python train.py --head_dim=32 --vocab_size=717 --hidden_act="swiglu" --tie_word_embeddings=false --init_std_down=0.0 --lr_head=0.00747 --warmup_steps=200 --schedule="wsd" --final_lr_fraction=0.0 --batch_tokens=[8192, 16384, 24576] --dataset="wikipedia_en"
MLP neurons of a small language model. Each row is named by its layer, matrix (gate and up: input weights; down: output weights) and neuron, and shows model dimensions 16-143. Each number is 128 + 32 x the weight over its row's rms, rounded and kept within 0 to 255. Numbers have three digits each. A neuron's up and down rows have the sign that makes its largest values positive.
After each neuron's rows, "fires after" lists the tokens most often just before its 100 highest values on Wikipedia text that the model never trained on; "fires on" lists the tokens most often at its 100 highest values on Wikipedia text that the model never trained on. A number after a token or word is its count.

L2.gate238:144075137139142083116104092169143108122110164140103153123150157130125073118126117169134135139089084187135122169070146175129158129096175120160112112115051089146197194118110136080146145148179120130115097112124143148107132158113136108203099162053152141110097123082169123140144156133159094148133162155148129140163172147101086080226164102060147150142113175153108103129167147159095097147163
L2.up238:145133177144114132190100098117136117087137109080145138125127130142121120109175155125169140096110129142178089168124112160126125124031159089153148139140134086174168163201127061172097150188196148162101088146154120142166146149096097121148125093130136177142170145137089133137146050147127164093136187157119156098140147125153141111153139092063153185161106137154142107137160150135124152166129
L2.down238:153144060142151096112160117165136141149110174146111136137122102108134073118092129118154092141099141072099126093168125080155177082158110187145118111130127121112134118139158126158172074059117100108155108057116135128175170085198168130100125161132083167086109066144064107149093114132127184120156130156147145090129080219139134106141042128162110109174119121081138111165138124079123121103104
fires after: " R" 41, "o" 11, " B" 11, " re" 9, "R" 7
fires on: "ok" 19, "ar" 14, "u" 12, "h" 11, "m" 11

L5.gate31:191123088093073132145143117106155131141100136109059123101130102074125088141157153117126112156158131161153066118165114151106145134170150167135073138079199156130115123171178151160078074156105114157116144151102141165059130159075107109026146138095067134151132089126178086137113141142136084099109106156126173123072107119077129135133111104142151127184104071088107089109181103078145188089108
L5.up31:140127048073148133113146060120146139092137147087094114173142191087141135156100105215125079107097147189144103122138117150067152127112213100149218144145122109108091135138153146148127154100130156149091119173175170165159106099105126097151171131146089084117149156055170150093104117171132165119134148100151074201133113080147054194146066137123133169139123153130152150170111125160090116101175
L5.down31:085075109123082132116091148131104141117077115132133095098143107092125117154104136104180170165103162175142123115108141151078139106124087119147102128080127088130149165090183091158076103119184141104173136115120086128099122128073161127089117163126098093162158160142128098177073132151134108174147155083074076068198109174113147140157166115132159125129090109089165217192150099184106124143087
fires after: " United" 26, " in" 14, " New" 10, " by" 7, " the" 7, ")," 5
fires on: " St" 26, " B" 19, " R" 14, " S" 11, " Y" 11, " C" 6

L5.gate250:124161041121068135118152198171105182167115117141113121091109147118166093147193151117139180109109089147165116147128116174133110168111136108161141094111114126101101145084104131112174131177142073107153098137130140116142142120116091150125098100128113162106112111179175149148033173106076164122147045146182114164149153134116145171120122125115088108138098076158151177114174163152123111205163
L5.up250:103096129129080158189115172089115152134132184128167096156121125108128144112080113103215132130152090100116114172156160176135164150123143147116114108164157102116098137101116122195117094135183168130137047125153127115188174094158158146133152088168097129120161101158143146068150079096110146144126172079145142117182136022140161167190143103124135130148179170146092096104066128163094078141144
L5.down250:108059087122132155147060081141218108153140086080141114117108142173121150110093128102151152148130156050155104097143139129112108104131106128128113086086099092113167089128087145138126143098170160167145137121068157146107120193153135129097168100056091116097134137150109086125121052127090074123159170112180165177097125133101093174164173094120136103143117169119071136092068162141078109095158
fires after: " (" 18, " |" 15, "qu" 10, "i" 8, "-" 7, " " 5
fires on: "x" 22, "al" 15, " G" 15, "t" 10, "l" 6

L2.gate392:127041132163039156099184129081139081105103125166143067154096117064179114086156141121128146114076095124164138149150083122114080138143151060110098141158179147082132128193094130104097095117070132117095156117093126162153098110130094136148166145102158069087129156156136154164145150117106164132132186123064074132172112119131120119144121110132078081122105160132125122129107110139081104176116
L2.up392:137094100176122153102083096126129153127100125108138151131074098091096126060135121208092145142174217103167091103102152126135059125135110131141164149146136157182130100174123120126186059113175123120090118054136172083152117112133100097112150166116164078148091175117149162151118119111081103127159116164075100126063095132156133120164120095126130123155131179098104120130158150148188142185091
L2.down392:120103181197137142131124131171205056147125143146084096145106162150201136157106172078145102125101075120195155134092145138143135087122131059137101158169121143059154119126119105117099143142096157108189165127078116115107127093158144083125100126132099106154194159084151113104090140105107153102069162106170183110144166121151117117118104122205111142086148094085109087107117132139085097189152
fires after: " e" 17, " T" 14, " b" 13, " s" 10, " d" 9, " D" 9
fires on: "om" 58, "ff" 23, "ec" 9

L2.gate221:113199061163148140114121108102101092111158117182104104102072133152110111155179142175099141117147115122186125123070137139187041049151148098060082171128113140144106168129103140151156118110169173134168140132142116127090140101071193129134118120164088129090088132205147107085075084126186131159108142109152105113173141146133123116110076137120110118093172125156104116148214094176113139155153
L2.up221:097141114125154117138131060132118105156106121152125133143122152112178158046143091160070081099145121111097127145139165129128079090182090143113113144144104101153094165201152103130107205133142099137217078154168153162136141121135118124125129177087082105166120121092202103163167124075154113123091216127111135100074058134170124148097075137090121101115117105153084106154097132195162163174172
L2.down221:105124112157130110149162157165127124132103106159103160151091122129080081124126074183162184130148034105128140093140167109157191157086108172131164101149117101150115151088083144110108087149106143113122083089079126139124130097114144044131112142115192122155186063104089165158132142205086139117131170140116174141158084139086130125182141109143087168110132158104146130164119102094112083102108
fires after: " K" 23, "n" 11, " T" 6, "d" 5, "h" 4, " J" 4
fires on: "am" 48, "al" 17, "y" 11, "k" 5, "el" 4

L5.gate336:121095141153103141135081176084163162085155117118131113123065087121117135100191141132150141194141148110141083152066141152123113111183136183107138097114116116123142128168170128153154073075095149094165136113180134142132174167127174070118125123105122088145091173108129105058165105147117119077125193111144075110093108156112198095108122087085044127140100088123132053105141117144145101105126
L5.up336:161151184137158084124158113120141073110160130096192122158072121185099117122092108135103126127155055159128104138179120185191064107082185173129085119161096151097103177129093179133110138176151152148154101115094153148128152087108116084148135082144073128166151168113141128104145127194088143084093104128141122124146108122142153197085129119063127042155126112121164122132130117126065176088104
L5.down336:091103099141063177150093129148131177140090169146154111169105101128141157171128147105117112124119132114163137141006141116103122098127167128134128158104131148096144117146192076175217135112148112171138152114101066089149091124117150162122112119117072165095078099146158080118081160120122176130143149156152119096119160104087147107158108097151118132132146150084130079122180179142164180138105
fires after: "ar" 39, " le" 10, "ver" 6, "y" 6, "er" 5, " an" 4
fires on: "l" 30, "s" 19, "y" 15, "f" 12, "m" 9, " m" 4

L2.gate51:132216186188116032128110162146168124125073148155058191098141137194143100164137065121081127121141132147132096145075143159102166174099071147135141122114156134113125148182183128093155148103140131164117148099132156101111148163098103111094128113095147109139112136162132103145107098088139147060095139159175078111120102080099117169116131127145150109137153168141127176146168107159171105132159
L2.up51:143134120149162196076097087129153162129124197151070180134116130101170138138126118107088155128142086142138137141174115123086117097124150143133121095138154096132128131096107150149138110216117096169155139055118159198101105124066125097132064168143134127116125094107161174149144147174066103107114145111100062114138135147129120136142134172085079051147052109176183160068100103084106135148101
L2.down51:192143090177079151162108168216147166168112163166144159130162092114121097153067126118119124125125142119115135148156128118170110192135174097125137122100136124155072118144120145202130156089094165082185169161125120109076162160182115144147204073112128158106070129166120125152121206091151140112118134141143148086162063075177135118104125145163120183123180104125126185100174170170149084134185
fires after: " s" 41, "ar" 12, "id" 11, " S" 7, "s" 6
fires on: "ome" 28, " not" 16, "ame" 15, "ly" 12, "'" 9

L2.gate386:151143072128155121162186073161163139114116088131125171100109155110189173165185133187137110125156076137144147153139156208084106107087086142148158174139179071140142126107109135144168078114132107171123143146145114110119160093138088112140107162136080086145160117095140140125114118137122129141126197132151126108137025128105132192120096118094098122082098146091128167098116154148087059113148
L2.up386:149148119135083093090135111145173129178147124110107128176090128097131130107136124126123085129163141129176169121168118157136157130120131131184120065110147073131148085115133120127149119083119130137098086115052158043160149106159100177139084196136064130132125129099116147147139080163156137145087152157115135078131137094099091131097071099160190077081098128151124093124126167113128084056097
L2.down386:114115083140156107162160129208088137047111143095125155142153127120189200120140097158166109147168159152114084119099123095095137153129130104119121150187117134101067157107059114102184121151142166168141152173181128145158132141084145118150116075081146122136137113145179151120164170087120181080120175135139100145146122194086155151124125140095096089124122166062155149118154128103117193183122
fires after: "d" 24, " d" 17, " The" 14, "ak" 7, "ec" 5, " D" 4
fires on: "u" 27, "ue" 14, " by" 10, "y" 8, "e" 6

L2.gate80:109113161066087117100103132137121090125084161081148075130152089146129120104094103204167136102120086105081143188146079178169128099099164119086064074131126132098149116144067134191097175076098166105196161136092091073133125093141107100096138111138125108052134110110103181212085137169087151109085173126101075160109148127071120146162161106125183080157068129119097127169121122119104113129125
L2.up80:129151126116122145116119140109151135091114152092123092133140149143129111142114151140222087105136140107127139116219108109138053174130139147133125075097134146131103129195092095108126152189087092126081109139099124075180181120160157124153105058126183159194143065065102138136123169144093149162120180136196161157095131111111076087100151095141133085137085134077115105199182114142144120179105
L2.down80:178071095090150134148131176124071150147109125101175127121135072140159114097134080107155107076147129045140176105150104104116168132113148115105133140170139153167139154138104191094120141118156122072147172161104149155064112023112155093058152084100075174105147111115105118228106131147150118142136145130160115102130123125074164131108123118157183151101124148175111086136127103158180104113161
fires after: " e" 38, " I" 9, ")" 9, "inal" 7
fires on: "v" 49, " res" 17, " is" 15, "ly" 10

L2.gate402:120135146095131092091144176120089090128181134138129086121114153122176143091179084151074117133109100119143118095121155123106154142104132184101169184143156174147129091176141143174163109153129134160162148115051111108131113122132113091158096149112033160129121125126170162164133147099187142181168148133129133086164158054111088114148113128147172146160141078134142117165158098166163106121143
L2.up402:176096102163169142175127158080145119099099153096165146163163123159136103094095108145191170176130189112160120182104047098158133105016089147111130133116129115096086085120146157146079149172121159147087073115102176124094118149092175152135117099140134086134103182155151099102152128160083103094155132148063140111104167133094114187140127104103082143141123135116182127118138139101152222092101
L2.down402:166125125157133129076132114120136122109085154132084115129135099097159165062082160178118069189091205161148111124116133139178168100015119147109136142129115139154125120131149090133066163134104182125154151037100147140110118144127165169093145155110135170138123183201160147157174071124173126079181141106102162116101135117074118146149129145149138143131093149148125102139150089159143171107152
fires after: " f" 29, " F" 21, "ran" 7, " W" 5, " w" 5
fires on: "eb" 48, "am" 23, "c" 11, "ib" 10

L2.gate551:147148117170125149139150160105145073062129148168112171158064153126110107156152101152078177157162142125131130153122138158078088114115139116125154132122112079111164143167137108134125140134160179115170075069119176144128201122175137164161111156129140132177135130127117072192158115148117133132068189106111099120132100118109064142125094121137132138193126104165133122176157101119099179083096
L2.up551:096172090184160163171129127136106116163137173128117153162116142156103143056157144170104106101160110116089127145089130129118120119143148133117111135162138091095104155153188145151113152136177131104156089072092117098191199136169124163105132116133076097116176164073087119158181058049160188169108120174130142116103124116073146149207111217157134112143152105125123163164171126089104158121085
L2.down551:127160137160189132077094059131145140059115129139132068124151127141166161166125049144114123205157179152123195173174168139093141139146122126145115185123163086114086177131111127149134145100141153169130086121131148184086147124138117110146161127090178169143115126112127078109147162223097134084125190125134117132124103141117109118122127091092102113150139110158126127116115057149141165083062
fires after: " J" 20, " f" 20, " d" 8, "d" 8
fires on: "am" 56, "ay" 21, "u" 14, "ad" 7

L2.gate614:139075102122104116131184117130128155131141134134067106096141098061107145079114112100148090140107129202106077132186111165113098112152140061122149097164150153145111122155072127168154170154143169110105090134096123120148119153180117140151111113144132066130076149092164091144143093156122119174117173100093138115115137129046143124156094091178101127177120106175131120175077161159093122087136
L2.up614:139139081079160055104083145085154137102122104120118129122189115153155164132149079156142113115100219189147145139214103086169109114171171126121174120150128157144139183101090110118052164089063093187068093118175142127141157137202111169164155105093136138132123079129171117095085123133132137128128066167134141126140082148106134130122096135151110216176126110157114172148143132153087095138100
L2.down614:165131180154095160163151088123124146137126167123136128126125094138160045130127088123094029122132158137093128131132148140127112171147145158133076122127142096142109080082110117140161139160140165105171060130187193129107109174159103110120147093130145081178106147056205091140130129167111119156174113119140175126118143125114104154208094130149165147130076130105097179112075093154171147094140
fires after: " b" 49, "\n" 18, ")" 5
fires on: "ec" 49, " is" 28, "-" 21

L5.gate442:145145184097155122161085153122135138124085128135192127125141132115142126163102120144192155097171111160168149128114139113142143150158143071123098080151002111047142157076118129091080163164127120084181085067123141134109100130102122072127094166127106072144141176160116177123146103178118188115118142135140146104127129115175129107079168101120105146184178096139116139079156151193122123162107
L5.up442:106145156119146096083089130103190120098092109135079120203158156067137118109171043222151120062126115074177229089151140105100143088137162131118153169090060118152107150153155094119128108084134114115125164114136074077080116101125126123168103108152117100161099123130114091125113109135172158121142112128094062117137137100117126133160111153085138134095170126080177139143149130091134145102192
L5.down442:123084180118145124130140073150128144137116171090165169109190158132092177141145140129140134131137117076120121119094087103157153115127142125048122168110079120101190205091096205061149107164096116145134118160113107154120126153149127143127110113125096136140137111113066084120081178074121183143126070154141086164153150081128132113117072071165160136121093051160140151104110180143113183110121
fires after: " was" 34, " he" 16, " were" 11, " He" 9, " to" 5, "he" 4
fires on: " re" 33, " in" 20, " m" 18, " con" 8, " with" 4

L5.gate141:122072163073089095095117096109106144117167095136089127067131062120089113083168185013125100131144148162138125116133106125151159086162102134155163136129170210155128131134068182097061114120095106118162120090104143142114126158076129179123098135157138122167112113133180108118102141124126120146179130113083104139096118115091126104142131132119142137156087064151077150107122134097154206115127
L5.up141:135110096153141097111131136152096166097124056165075096165106120122149085173109118169110137142150103141143088168135125121185141094163094071186106129154099113141114138142120118124087132168160045155109127124138171109123128120068153144109158194125138089201161170116182166172124126107125164094118150073129136091137091092116154132084116186166162102144063166120131105118109066076123137135137
L5.down141:189147087110117132133186137112093121119104110085133104113147145207109031174161103130167142116076116169060143126177176107103174110171160148126155145083121098166122121089127163138167162113145117101120111075096120173079103119105121146123078178127127131132110145162100124081101113128121100154183126121122135135124061111095081138141076081122128153109141075119146150123135103145068160113164
fires after: " the" 26, " of" 6, " by" 6, " a" 5, "ed" 5, " to" 5
fires on: " C" 68, " R" 22, " N" 4

L2.gate137:165175144135146055178064100111134131101140147092206131097113149159159119184166102114122127144158088174174097181082130121142126130154134150097127144132096151129108155076134124060153144148180118144109179103207113151079092178124180150151122145110116118118069202144127114085113112133181195151118161166108104137130115090122100095162130168126118119125173095142131127155127137098088123156162
L2.up137:154145138157144116159075125172117155203132122140154085155151120169111157108134071115109118082156089178056117169073175129216162058087142067190171148083096133082094141078116092154104112175115101105126076077204147122119100144084150101119124109137098077121133128161188122124138159106157108125113143099108137098129089139132115157125113066144089148172081123112149129060109148122111084153113
L2.down137:138111107152083155156143188148147106147058188125129120070130149176210133115107169174196171115135155122151107129185166144108159145101071088124147063118118149138105124124087139101205143127147148101135120153113164131099120137156126084173154117188101154137155103152148175146071197152104173163156123132125184114079178136140107114142128103115148104158125136170091134125148117103158114121162
fires after: " B" 32, " b" 30, " C" 13, " P" 8, "b" 6, " M" 4
fires on: "r" 100

L5.gate553:112194098159124129087137140113142109140113133124189123146173144129128113138077155078103093109130111134192161163147133175101116069175178099109158127089137144120154206109133156133169133151153129161147187114082126160177144133113157151130114107169133156096155101107145100136180108139150145174101056126150149118169136177152182121161179180086107168133127084163145194112105059114099108095082
L5.up553:080161141162169132075134164134138212189126097149169183129083110116107101109131141098065079136155108131133134160160214175133175183122191169118105164164097124140117125142098100087152152139120173125148152103152092176163142139178116174145171099115078157154149057141184099172146098077117073079151114166117115110129114077121178105164146117109115134067102172080123117101203101137120121139110
L5.down553:118146116102201089159152121155101192099171134104132103117065137117124083158157138116133124125115180120102135105137150151119137093155098153119060127107185089079087055118102141124155102177079108119156158048198127089126151161175115126103127138127204169110092113127136131154103068136128123087116125116184158109100114142103113120121073074146125153142122132065123081120163180158176064142135
fires after: " C" 34, "v" 11, " J" 9, "on" 8, " c" 6, " re" 6
fires on: "al" 27, "qu" 13, "st" 13, "u" 11, " be" 6

L5.gate578:135105145052114158128089118094105099063128090124160095139114154103194114132154093181142115120059148118109149129134143120186160056084094057135167120121179143156116117145048167153084126171136099108202101178169095160104099135121146145094131116116124137147138134139107077151157075167129141149143134108083109152127122170136090117150141136145095176091105148125126188194100119208105105168101
L5.up578:104115108169113140135145169131176178160183105090151094106084080137127151115146118133115171170129134098155089114105089163161121148162119141053147121148108115086103150169145069183170119127128127120102122098144141118195153122101111159105116107185112163142100141196112134106172083058175173146137145133141163127096095120143117171122140092173134154056160084109190135189207081170142142139131
L5.down578:173093200061180148115127092127116161191092127161098107099083104135129157127083142176112145116128179176134134117169145139114152186130136146154099084087199132174178116143140124141105164100130120081148111139061146083094125079138124113184147092122142122159152153122142127143140111126107103042133137121187088154145135107152214138137094116153090171151118114164151113058100172164137096138128
fires after: " " 96
fires on: " " 59, "und" 39

L5.gate379:109174126126094077191119086167152176112149073094151168149116187120106080164171150113145152212129127135140115095100107128151118108105125113061119165101098089104127080164117197180160121115172128162148116087127077126137106173131144070048133152186101209108185158138139152109144146123178163101149139101096143149156156144132114162042144134148126133157120110090141114122126122146091151131165
L5.up379:139071147142152161107145144138179134103208146134081126097100142169090198088159133142036159142170142165069148108095117086093160127103099097117147125063109092106132083156149082162072154152143072112118134128197099165100118070195124149076118119123132129101133141142093140137117116112155175092133166142144131109143105102161120095123140117163090163068104040144119122163136125144147121148153
L5.down379:149079147179135115130094133107104108157074109091131089160128029110108077116132138075111115139147147116138116174169142125093188158091152197138161063168164144162118124139099128036135109133080171106145172140109167086134147151106129197163126095119153187105127164102177133140138136151115129114070090161163141061129164159101114118126080101197149095174124140106120099169103099080112102109085
fires after: " h" 15, " S" 10, " t" 10, " H" 7, " f" 6, " M" 6
fires on: "ar" 14, "ou" 12, "ul" 10, "ran" 10, "l" 9, "an" 7

L5.gate482:133145084087108121133088134083172133153127140124148142124108085094131112095076134134137102169091167111166153160133108081150121073158161093192150132140173173097167182134126163177129117190205112162158097128159135114096081164139156147153175127150105105166090123113194090105114102120073080104161083070142115090146122177118098109135132144100115124121166094158158189093083090120107134142170
L5.up482:147141138093086168134121121160106115125085144163152128143160099109147130161081161133056075117145131167189139166067162115114191138191223146135125142093126149121164131135148135085147152117072136119123125055182093066131105132187112079080177143101089138178143095107124133069102163165120145118157122148131159116137183104121119103083159135140169119105124102073110101103125091155086112088119
L5.down482:170116196127145143140133166085070149130077137101088133162176130083159159090127149160132049139101130105059122162136149170123055171087128098124108107151131050138170137091121110192111154162120113116197097107157148170154196150140122112146106146153144115125122126114165113122083138138107145142102104090113176058132155113111116128091158115130136102098153192134094192130165161166115140143135
fires after: " b" 19, " d" 11, "195" 8, "198" 6, "200" 6
fires on: "0" 14, "ot" 14, "ig" 10, "if" 10, " c" 9, "ac" 6

L2.gate476:118155117101125126114123121126128136096134115042210132136210132193135113141071103176103179165107174172096142186123140167117076119132102118138148099108092119124117120108150098063095132102143105108070122087082120115067108144166091127101157111116102148088062112120121180137112086111138133107165152131108095121118127089085157163163161125144110103109099142165179134055166210115122109139113
L2.up476:147112181147189101123119139106152068111124167108178144115136052107167139102159062101120154123142141138121102166097072141147118050095057129106127236140132108121092122158141098167129101154133134139165118126109157179106106134089181145134162129182119147106136151111143099141053091042212141115102140094114153129133130183157090145132089133096134137129148159157143086127149162158146164121140
L2.down476:130178131138119117124166154164161148137145116116211119058117141033169135135136156127144113135143179099117080117160083123096159169123091162095116175139132137116166082116171149147093148126158122136135084105128151111120114110139183132146095130111125102197136168185136121160023138161191184116161105076099104118116174134125119096154126107127115119121179121155157082129090207131150180108171
fires after: " Ch" 21, " B" 14, " c" 12, "ad" 11, " C" 9, "c" 9
fires on: "r" 58, "our" 36, "ul" 6

L5.gate25:132117181142124174123121098128090186122117145161122166069067070088126087111123086107134141140146121138118164140110100135085049145168087098087096129214147091131144147128151143137043149145155140146154134100092123121135111101124191115094122134133106121129147124063142102141117183084099172185141133084152130146104046192098144133128126179112081132104096143133104096204158127082098118140062
L5.up25:100182193131119185146134111100067149129115120135119125091126082126111136108130139157201173103148108150127143159122131054136125092105114046156115150119121141116138136083112105092081114091136160169164152104117071116081134103107138148078109073141162084115122037112040167105156136105168096098149131066153145141139144108128170117117151170075206136145095162141136062147145123170086087139120
L5.down25:192133073133161124138126119170169084132136149103136124133158121113139141115148090153140136176139112118098204110146072134102205111102179138148134157144130126131151109126075098157124150097068166140165159095156155168091109151169127156130135087090144106154113100165136116092152093159167075120089128116138137182167166155124124184191116127085111141189135171126068193177114163164139097117104
fires after: "b" 24, " al" 16, " b" 6, " c" 6, "p" 6, "ur" 4
fires on: "orn" 25, "ap" 22, "b" 16, " r" 9, "ther" 5, " pl" 5

L5.gate476:123153130176126135141132173090077123150186148121146103108162164142081093185141155163091158077085103134090130078140126105132114105101107129109187148212117112084099123164134123174172153167063141097132100156069080097174131129092095097124156191087177163120126153184117111099121113084125146133150086155137128119185103130098098180129142134112099069134126128139090076176154179151090156159193
L5.up476:122129135168138097172194120160122088171126078122146160111104091115130125111118103155130074110093167089127143106213124150137145114169149172126101167198149114127109123096124142179167095147133101125108150086095098138193045114089119093111074113133148127119097145067136067126166150051138119102127140149113116154121161167080142113156174159156181099177138098104115125145138087179051125111149
L5.down476:195156107137082157088074088150126131124198137089136135146148105091112125149120139140133157132129163154111155135065083082134070183126112204088067111124171126126105122183167084160115108121141060131153128118115130162170151145124151112132137084171153136107119118152135177134179157153123213172094108081098127167164156146146142162166097151107166178137142099142127086104147078120145125132172
fires after: ".\n\n" 21, "m" 11, "\n\n" 11, "===\n" 8, "." 8, " D" 7
fires on: "In" 30, "it" 14, "uring" 9, "==" 8, "1" 6, " In" 6

L5.gate15:110099073125131176098125139157143107095074157143109181157101166100124153118139180137090088076135114154134163121143110119153108095143116150140096097139202180139129131122147128077167152133071115031111160173141176110104113143099120132088074085134085154151115102138153163093154089195140186131134147098089090119081095121175049140068120144113108168113143132083138130122100240131142124112073
L5.up15:089087050145117080126153097055109114124098124088132089150116129124126151122107152126148159176059154173085069125115121106114081176124121061126130121110135096131169150148135104105152095103123097033086192163110171120103165127120103163138171083181127162122124124165117198081165132167153129157119154152165093103112105088153118172082173106122161176125176108089139163159167141150116108161128
L5.down15:146192171124082179180182148127103116095120118092140085099111130046174019091146137152093146098127089194116139118161135139157181123124128166164095113049130132143138124179173141104129121123111129135149080145136150117162089141098103051125117142143089153105108127146083081156148166105115137085152131096151158129160111139157128192104148128098097145157116129117154066133092083117121163079117
fires after: " in" 44, " to" 16, " s" 6, " In" 5
fires on: " " 56, " be" 21, "ens" 10, " were" 6

L5.gate525:087131136087081124146154137130177132058133124123157094071126182135133126137122157142128103090156091087191070140070122159153111183148086071134096159068117130191124154169120141113137188148096049115126156103178133080137137088140165045112088144139136138126101087097146067133101115168143061108095167180121143197088174111103157114132193124108129130122117079094078099132135142126125108179124
L5.up525:106130205150118102093110159137162155122118186088066086123158151171157117124132098074142134095138173117170202129126150221071125122085099107170154076168193092158109147079176120115128089114135117086090175105141049123129165118154143134167093098140145148094123091156078075148132135160171078098132106149157135131122086111109125183106079124153109101158116157160117130161169128127105178188117
L5.down525:123131127090094125139146156111155107085136131097085145132104141124141095168110102154158144111139181094059113091104167162195178122124093124117087142143101175135141166150113119165131106104114141096104100158167141066147117161154157109122133093083123052133137167116094108117099150131127133148153159078115115105068191143120174150118205110092132129069094095172143090113054094080123179156088
fires after: "re" 35, " m" 11, "erv" 8, " S" 7, "ur" 6, "m" 6
fires on: "v" 27, "ov" 26, "m" 25, "ic" 9, "erv" 6, "b" 5

L2.gate102:114100128120133109139118122172097120152145108138102118096099116070193081129165107142145141143129102124088120152120149169155136130110092130126155103129066098169169150097082158030114146153111141207131141120126086093179135077132135179121119124116107084125135184097136126143190144134151096179090147159157145069147177140201133098097151182117107163223152076107165057163072126097097136158137
L2.up102:162115170106121139127131106118133131099139128123120110196043113149103137128166123099167100093147131132096115146167146087179092144096146075108134094097109115135085172080135170104086117144138149126128157132129216110216120170120119130114222148132142112107200123181104125115149160186166142114049132126144142093106147126158091197099107169127108194144109147115108066135107170185091149172145
L2.down102:125062130158120170134152148121159130089140212077181131138071126137147142140151109093125124150112198092143072105133120180125101128142127155141116065151095162111137176153042124116094126139188132111089077162123166143086145152149123116138118136149122092141146186119144153110070129084088104182190106118133123131151135136160080172074079137106048086168181099167156097067104129115067158095176
fires after: " c" 24, " B" 22, " C" 13, "all" 11, " b" 9, "b" 6
fires on: "ed" 21, "am" 20, "all" 18, "l" 13, "ass" 4

L2.gate246:081186191139134121140098122063125082112090119103053087093130096075080164132123091197150118147120111201126126120081066082130117094142086120155100119154130145148141131176093117155192112126169130101154128144117090092078145114147097144105152172092115116108110212085134092127105161134102125119119154100112093120146139136121138146126122133074164164148052181148125101177114109111129150149124
L2.up246:118061130163141099136084146163124120048113114091150072105122099074080123135165090138161083129109180125120122138160177110116125085151129065180127146133169143127128088185129119090108124193132154141106118142129141172113106095084084075131171087154147091183125150097075125116110170116102089153137220112121197149127080062202135108133113109198169122093142164145150143115162168121113190163095
L2.down246:111058142181200122106186152119111169076160167072179108140115134081131100090161114106150056100099210114109112147088136088183120069163139093161108135137151146134078118177172086119127103118136116127128063070146124110123127077085117086170149096153142125139113099115110148135086094110121135125121193111133150155115119079196146105145129101180129134058118173109135157077154168165128177131110
fires after: " s" 30, " t" 11, " T" 11, " B" 5, "f" 5
fires on: "ec" 34, "ric" 27, "uc" 25, "ac" 5, "om" 4

L5.gate434:155112098117165165126106167106113109167134133096089144138093135106128149134135183176160160170190102156101141128090150131140092241073108139105127143116151142125136095126138117120119075091093073045158126096148142163143128162129170117143135184142077181206105130124180129132137135113147119177162132118141125074149171102126161121159078118102133153097152145101113174160176156089103144160142
L5.up434:107131152182145115134153101157132132153130109083114112161150161174127178125168148084186168148087129106130142178080066097122134101087144127171138176150151166129104099117056100120124188102148127094132066159158108092121173134100168088108162124126101115146164117105069168114137073151071122167122131117098081116099185135097146102117143077134120132157125171168084112152125114119141141083068
L5.down434:178114113122078177144133116120175081143135130137131121119165091163121091138162111123154091128144109132182101177119140152105085190112152059111086122137085130127115050173118133080154080122133131115103134119165125159096117136139127083099059130080129106074138109152143120096121175110136108099129188084172124098147088144116036201097091174110200170088102156151184082115093137131089118165084
fires after: "t" 36, " W" 13, "qu" 12, " w" 9, "i" 5
fires on: "l" 19, "ar" 17, "ent" 14, "eb" 10, "ire" 10, "ure" 9

L5.gate30:058114096096123098122082107117126079130141138094120164078133162085104109113148131082199171133115101095182137169174134172141112157175116106136128125113160135142106165097056096109090172156117171135106176074160180170108157122151171137103119078139088134145154162107124122084061111155127108109143152148100083115111151110103181098127165099124120108172125107134179118205110110153116155113143
L5.up30:110151113134104192129139204144121077116135054100108116096131163152129132087125104141060129131170159127189118081091165141133116134150116136115162097124095140103184066098108165123130097117137180077116103162127147197134161141088123121155126110096121094198104121137103112139113113143125156105167124124065145134132075118111164105072080070108150127140140055151163125151212094125095097099155
L5.down30:155142196119104083101133110123142140116152169133122139133149159090138081122183120178150074170116182122126110159153218093096096130110134090144138112168160213130123158101121129150110089088147114124070154120162152164082119092160141119094169118134123133108154170142140145126146122126143090145156127092171105137196143100220060169169172143149087135110104059104132096067157180128184189104143
fires after: " A" 16, "m" 14, "{" 13, "ro" 12, " O" 8, "re" 6
fires on: "k" 39, "b" 27, "m" 12, "and" 10, "r" 5

L5.gate162:110110115111160106136125133097034122160111149174084099109180127180158167104169102166122113136163125130082083082140052126179080124161137149157118133107117162145127110127168051164091092132120105115178176112186187202138115108103150094158101137105113170095078103052164100174133063106107133098127058129087119181114134067130139171148182148111073107097099155120135127134166156127122113116138
L5.up162:124175154176046137108150112121113139109143122138133051118108148101143125065117118143088178166084173135126173089087096109126174143143128119125133129100164134135119130172176148178112169140143090165112088107116110162114117209122137081105192182165217195088114099128113092130154070118102127164121058109125116145115045118134160155120137117123158097136120142116145134188141113105185118135148
L5.down162:149131159163154141122132137125127110167133131082135134116112125149110124103173108181163168088107108104090093148115167106171120134121114198071134150120163126089112116154046137189123091133060141122156088146092160114115103180143097134117090133110126145142155106157142123065103147061116106083123178189148149133160227135187104078148061101162139119067146099114111139100133161152096126099129
fires after: " in" 16, " p" 8, " l" 7, "le" 7, "-" 6, "ol" 6
fires on: "t" 46, "it" 20, "ost" 9, "ch" 9